config.toml
n_layer = 21
n_kv_head = 4
vocab_size = 32000
activation = "gelu"
norm = "layernorm"
norm_eps = 1e-05
bias = "none"
init_std_o = 0.00365
lr_head = 0.00993
warmup_steps = 272
final_lr_fraction = 0.0
steps = 7078
MLP neurons of a small language model. Each row is named by its layer, matrix (down: output weights) and neuron, and shows model dimensions 160-255. Each number is 500 + 40 x the weight over its row's rms, rounded and kept within 0 to 999. Numbers have three digits each.
A block is one neuron, or neurons of one layer that tend to fire together. After each block is what it responds to, as a language model described it from the Wikipedia text at the highest values.

L2.down476:502517474501505514539528449541523532485536491501544542467544491553436528510506537554502492465505489421511471526555457483442480482493491542553537415471491502498459481509496528455515553585451529482461493488498511468478486461547462481519458500434464481564489468480548528510530396456454490409
L2.down631:536486478490507507565518364470538496553537494485466494524515490476420554452483519522504473530528502488554496518486497474503510489509489456504552444457546440465493484522490532444543591518574516463524536509483544492498548528519520493478476551472492499599473460531583532481489402455478483456
L2.down672:527410567488491545543608451545470489598475473538516530502501545479475467551528492526564477434485445489528497544565444497491484429466497490485590450512538510519530433572437486431488522500466461513428465525491565498472461427537514505507517488524486523556544505507541524508485443490514505508
L2.down974:510500507503453554505461464496480475609514504491509523533531533513466447451504460490506405501522526445506528487541539502458459501515464536496585480556529482506511489503473530420512542555533556429501530515565550509441433445525465526529533500492537529503490528482554511518515403440437489497
Responds to: Wiki section heading markers

L10.down375:427521464537443392474517521492510484520521504550466539505524479504507443484550500567499487498499433511495499395515567567527456508485469461542492469485590535526473568484501540459521509591536453533527506549553533468468472485471535548577522536547504469497413520531545507532519524439462473479
L10.down997:524512497558546496509525498500502490528548447499520538573481506435499431484489476475476506475497479548516503459436559572457480577439582497488496467556502471502526432475557477438556435495459495519514436525543533431458523520492452520520506506483450435424499538533576506504497521514429440434
Responds to: Wiki heading closing marks

L10.down301:469559533517445566481489453460498493496547544497512467565541525456536493476502447533505518497505515457481446514452452489465476538529521540497518477579541509479423439494588495451502525445505445554524531505510497545527465507583556446434509478487501487494484608538504499507554522424467478537
L10.down777:417471448517529439510501504516495524468530540499521493464488513499487499499536490477526489492480548507531529491523464512501478532501463541510465449551488434498480471406494467502527427511527500464444539475522616554464441580548540563469504468530472525494488529622533525531527508459472432427
Responds to: Clause-boundary connectors

L3.down133:504449466504512562430505525441457437537491457504514493524471534499499478526518511511520508615456461477519456493490520464524504517589495494492461537580539466561499513467476576534499472431520553503552439521514549497475571449479512490508532479420496455444585483508464522482537541448470562498
L3.down289:507504466477482500528448553480514490473535494529482443454466491544560466513515475432464457515502521514527485442411452446504498533515503465512452406472496490474526506463480532535534544534550426462541468519510531513486446492527520536528464502486475439421492613504532478467490502452582466472
L3.down347:587455462505512591503606505498514471482556427517502520494463479503525459518498502527527500510513487512490434483472454501511417472560500464560487510556618532568573561463497502489510422452528542475466501480549542511493507567467458497494476477493475517446528544483474490458537496462430566447
L3.down548:526402513513512543563594494519538516485530426476526501504453459486500527503500465471547463502522446497478515482489483418521465495519470461537545544504547498578592562489502515478472383445530549458497489479510505510506539626479503581533538517508469470472494534464551528454528500486520491470
L3.down703:474458460517509491518454521508432521494504500528516509558517604513541544529506530480491516521480436504546487532485524541525480487523482522549471504526489477441525474425489505516545476447484513415507489438545469487476549461419525488559491502506436522519477428452458586485489521517482499506
L3.down763:475541522497479465485462570514438449570474433519529426559548507493541457527499494573535579566449506475492420482447510520520458505544528572485452480491501512497516568436550558489485551556494483508562429533461535492501452480548494431563510500516519516513410509499450522484496580469451513498
L3.down975:513556485499488491446551500502479449543496546546495575573484521524494540505498474475466503501489412431502466501565423561456434473485504580507510509492573543355504434499545520472517514492566466517480512485536511495526489488513488420513446530432527519483543404533552494505445468447556495451
L3.down982:609533490516525573456525433517498406510501448493566466512450552430538493516530477537448518501520562527518461432522482539496477451547531509574498539501563579566500535487426497512506454465431498529462483472587572535514513455436453477535469541508510571546541530508471459476461506446409520495
Responds to: Clause-ending commas

L2.down268:492508457496436498386525466424506495473535502542490527536519477459563549518514518472495491529557547563534543513519569444558481516553464525473489504584508478537527449436468524481454533465606464447499538509513505492533514529496488486522445507468450468524562529442573522515463544498479505459
L2.down758:532525510520438566535430459501493533421526509452517447587537512414435472495481504538466490541546537489499552497487484512466497480453529467465522502506502520516498505532473512552508503485486490538529442530481488525483460463465525534500510517504523492509494587507459536503511594500512470522
L2.down820:514495486522487508446563468427510494498530444579536517494517519442560489487522476484493540504514517546508544474506478477518506535559393507539563476542548508600528474481433565464446558429503522437478464446504525519460509542496500504508469495498358467573552452425513528524495525514482549490
L2.down865:504427519454533451485500490504444491465468489594534449475529541479487576516497477514488552493504530547485466492454494562442534474512545509566526480477402556550547463481413490451547568499465478524531443508461514522495521509532437571538451494513488492557513388412482489466510527531498548485
Responds to: Country codes in tables

L10.down414:506511524495500508541524526540581521486536586517561475466504426408534471506445520422459551498430588512499483442566453477487459525504551560494483568530475465512564480535459471532486533523476557514447549513504428478504541527523438504570479482494514465477479557442470491502542574477488521572
L10.down904:525509536522504488495490494465453454419533581553518459525525512541549489527487528476471470496488523442511447472455495468476524454541464553498340502507486489465534575443476502535445443504447521512503492503450464484499499485488501511485502494523529505453472556461439459488466581531523526538
Responds to: Personal name tokens

L10.down549:502461536512493490448456484430506485469481505484543492478481533513529430446538469458470467481524499477477447454515636494508536455571484532469482579544469516506545496528519504550530471519521570536520496513500469497483595505530520485556549459424487522439469481503466575575536500561468542496
L10.down753:508488547491499465516552519505471502452481568445522501483540480415557488544571512532533493448448492502496478491558504482577496474548512486471513458574538508511442521504523424465460452472488521441501516483555462507420545534481514469567513484459508484420475474449498535468470482585480511532
Responds to: Clause-introducing connectives

L3.down34:449538487430530489503568502528536554473460473551504458466501467493457506500481497489481508469523496501482515509543467527494529479503492605582540516571465430483560470494487439421475518425516572446419579475444486488458475568474536525477456508509534559567466487423427469505476534541484467490
L3.down97:525512517511479496469558480489524496510524523479590456490512546488542514456477516513449499523578559528528530428469484471520503522621402546523459513540457549541503530531611495505536432494404474495509527510478508499474508559495432540448475489530563465468569454468567494487541491551506479560
L3.down116:513529481484497512537579436493534484459422449479475582553458478567455529517501534441551469510570433446532514586454547517515565543452465569512533505481444490510512491500493424451496496496529518550416522472472444505477509526466537508429451470550567512547495365496417450473468520545543538525
L3.down200:454486493439532494551591585495537499446447459530506462510542504535461462480494519521539545454472500544486539496528467511524518507530464543540534490555389500440561450453482398450464491484486525385479564544479484468473493518480509536512497491505514477561462432457440524526499505568492489530
L3.down236:512500474497516465541553475414514484544533508508519438538520535555527497486464559570488477444489569475465449490542495580488511450513527527558505600467536545495477536460533539422499532490487591592568501520458433514515518501540474462541476492479484519484531517507490497503498502516487481415
L3.down744:528529547501472411437629501451444484588515525585543544486558531450550515495519544510480452459531546529488486474455562497486470446485532456534492595466502504544522486474489493531502470460439529553551389441446550496527515536487515535504503569484462541450518561433512471506535553606484449487
L3.down980:577475417463535491494571536538521486452476470511561520493528464560447433521469496491527517484532503511503457500534453539569523479505499548537536529514410552458544453470535486418504456547543483462454478537497493522487489454427552497499463505527508570599491407430510468482500494544506469547
L3.down1008:491506487549535504443519484535516455526442504435550424447502499519477486442501450537536486494531493563498511462474454479532522483508410472532500521527496497504490540503569450504508448462501504519572496444501574508511476514438499484512545511471459450504571563570463475514537477448560459549
Responds to: Name-start tokens in lists

L2.down98:474541493501456515556490490541463468479543418503531482539507516524494547525495540547460432530520550508494461538488485533474455505476515452507475535469520376509438523562536530548473549476528501458532469484483501518450449409475428429522426455536536481493524506550503565523477548464532548490
L2.down430:442516479490500541464466505546472487510453516441484520465488509537513510515518503453509482471440510501556494540493508506503534508491480529464486471472447523454486494490462484486512581545440489541577518524610456480595510449485425519498568556550566457522434510533471542552449515525485503500
L2.down583:550543547533446553495483435456466553542519531489482454533496517490519494549520510519466515583521510488437512471474523515440511468464533429560400527469444468577519614504526573496484492513531463558493542475517557537461530547488495403515524495469559471507474585478499553584471509441525477516
L2.down817:519458522520475506530364587508516583571480506488491516577512432526566514483505538495489480494457504482443442523436529464451432461475494464495497573469477472556495506447485508486520510463496462533554464521522592504476484489487538444526425521468473486528454618479505500493525443517546542472
Responds to: Noun and suffix endings

L3.down64:452432492556489509496474492506457502534489472555524521438509528455474415449526514520391474534481471526565571491508446545534500485542483550472545483479500454518511460548484506507514532490500463516489474511553538482513532534481461507435498437443489513489516506459481530466484491475499535502
L3.down94:473546419558473464477421459484485534505528474497489494551508504483459421502505496469463432514539481478510512495465464524478527450546536512501580535493420529554531472516513493505502591503567481503479552429572528524500475457522490428478597482429522529488492533512448479466463491548487506432
L3.down102:456519545503548534437471519525470509461528503477511497570529509446528514489514538516402547517534513479409518471456514496528503516517582506564467533504463474559468546555500476494551495507457469469519524525558540553566497460509516438545474506464456501478474550501453545454493525433527468524
L3.down414:537524532525497503500556481477493433543442499556487525574547510527506469430507524514503544499434557445400520473536505520479442518538522423477503507505428506518564460506531523490506487477489485491461524518584476500506497455469483515555501533518473520522476485390494498508489481483536504550
L3.down477:485392561541509522488487535475495453550507457594527544494512535483439409475533560476439566512503488508520593505505507510511553471510473483477538505519471517505515440549504506514560518573513446461514478496535552495527476504464482512459504444447481514476490557502488532515516495540509530489
L3.down501:489480531527395471490419503456480483526513487507508478516566526529456431512509565493452528538491517513537527509535460532569543452532565536543546534547532449524519503549496597513511480525549507444480494463545525492548505420500484486483520493466529518478429512476426437468431515586494469458
L3.down779:466499542519581540457432503420472509421499593462491519500520502473531561476508556510462468537517503503560486568547444529530524532518502427521473493526434525521485491505540542523516518485536454481532507492518511492494515499455509471511478471530551453465485496562474484574524588488541529510
L3.down991:492481483555484490497472503592462487549448422554494542420541549468485425515510556475444467463505485571548550461491543508504564497508537520490510491519430484448519498540532580518506522512504551546497452493519439450464458469517527463446518480439490548511486566467430507513493616522520598473
Responds to: Time phrases, compound nouns

L3.down211:430511470494503493477429496500494562516543499572459452543513532494521543479500465482452485510436495503455425532491485539559502607539562586500508537559473526502519474437487505432490480524479519476609494548471488512470492490533467449595468488425532452530510533519507506485557515451474546439
L3.down273:506466552506571513456511476417491489580477498478477465533528502470457532498490522462525430499461477533453495520522435447498501523427485478563528471510526543402447480456513498496562528524554483533493491521589493484504505510512481501530513466515454415559456485511544557519570504426477547502
L3.down435:500524517487504531486483505473521475438517464523439540577516515477570492495533548530450506529506524510454418522491544402515605553562512475522500458474489558388529491445519509474542551510485512513543451486507518493564532444554476477497533502484535443574499499536485483540469484522379468504
L3.down607:495482464453494489447481511539505505495500510502449514510566562515405510530527502550459509459445540486518436484559493528491477498586515530546506510607498520394447524534461484417458604513439479441504493538492496475471520405525530453520549419542453540561473576476494511477530430519514485481
L3.down646:509506535512509487498475505529465515467507527488495526538494501483466609506548544522447446514469516484443449505586582500575509508544495554507498516515457534450453515406477495521455545561493562511534582506514508495451552481554432462450462506494509396482488524431417535511469489447465543522
L3.down722:489510536493512476504475475535435476468563568460554471498537490442472567558496471543529485487499524519537538497430468426507515586499494564525573483457458451417541484564521572431468478503509520472482473491521521492498539529499464588514526512484496478525467527502437523433510523538417478485
L3.down902:524481392502529461548565503473529473466488485528442472523508470479485517549507537487462502544506489557445533545543580468508505529537488541477489467524507474475447498445513539508508493544559570483570517538545531488520596544515509462508519534479459419526492532520444494553497551487500504520
L3.down957:519513533499540546603502463562468460512522394456532499485459482530499504520530535496559498524525507483533493512547487477478477496397486502446524525474502533435465562564508462536503505530477509525452530479585462488444462450454477502540481516538492500515547447511425539465494437553485519560
Responds to: Wiki section heading markers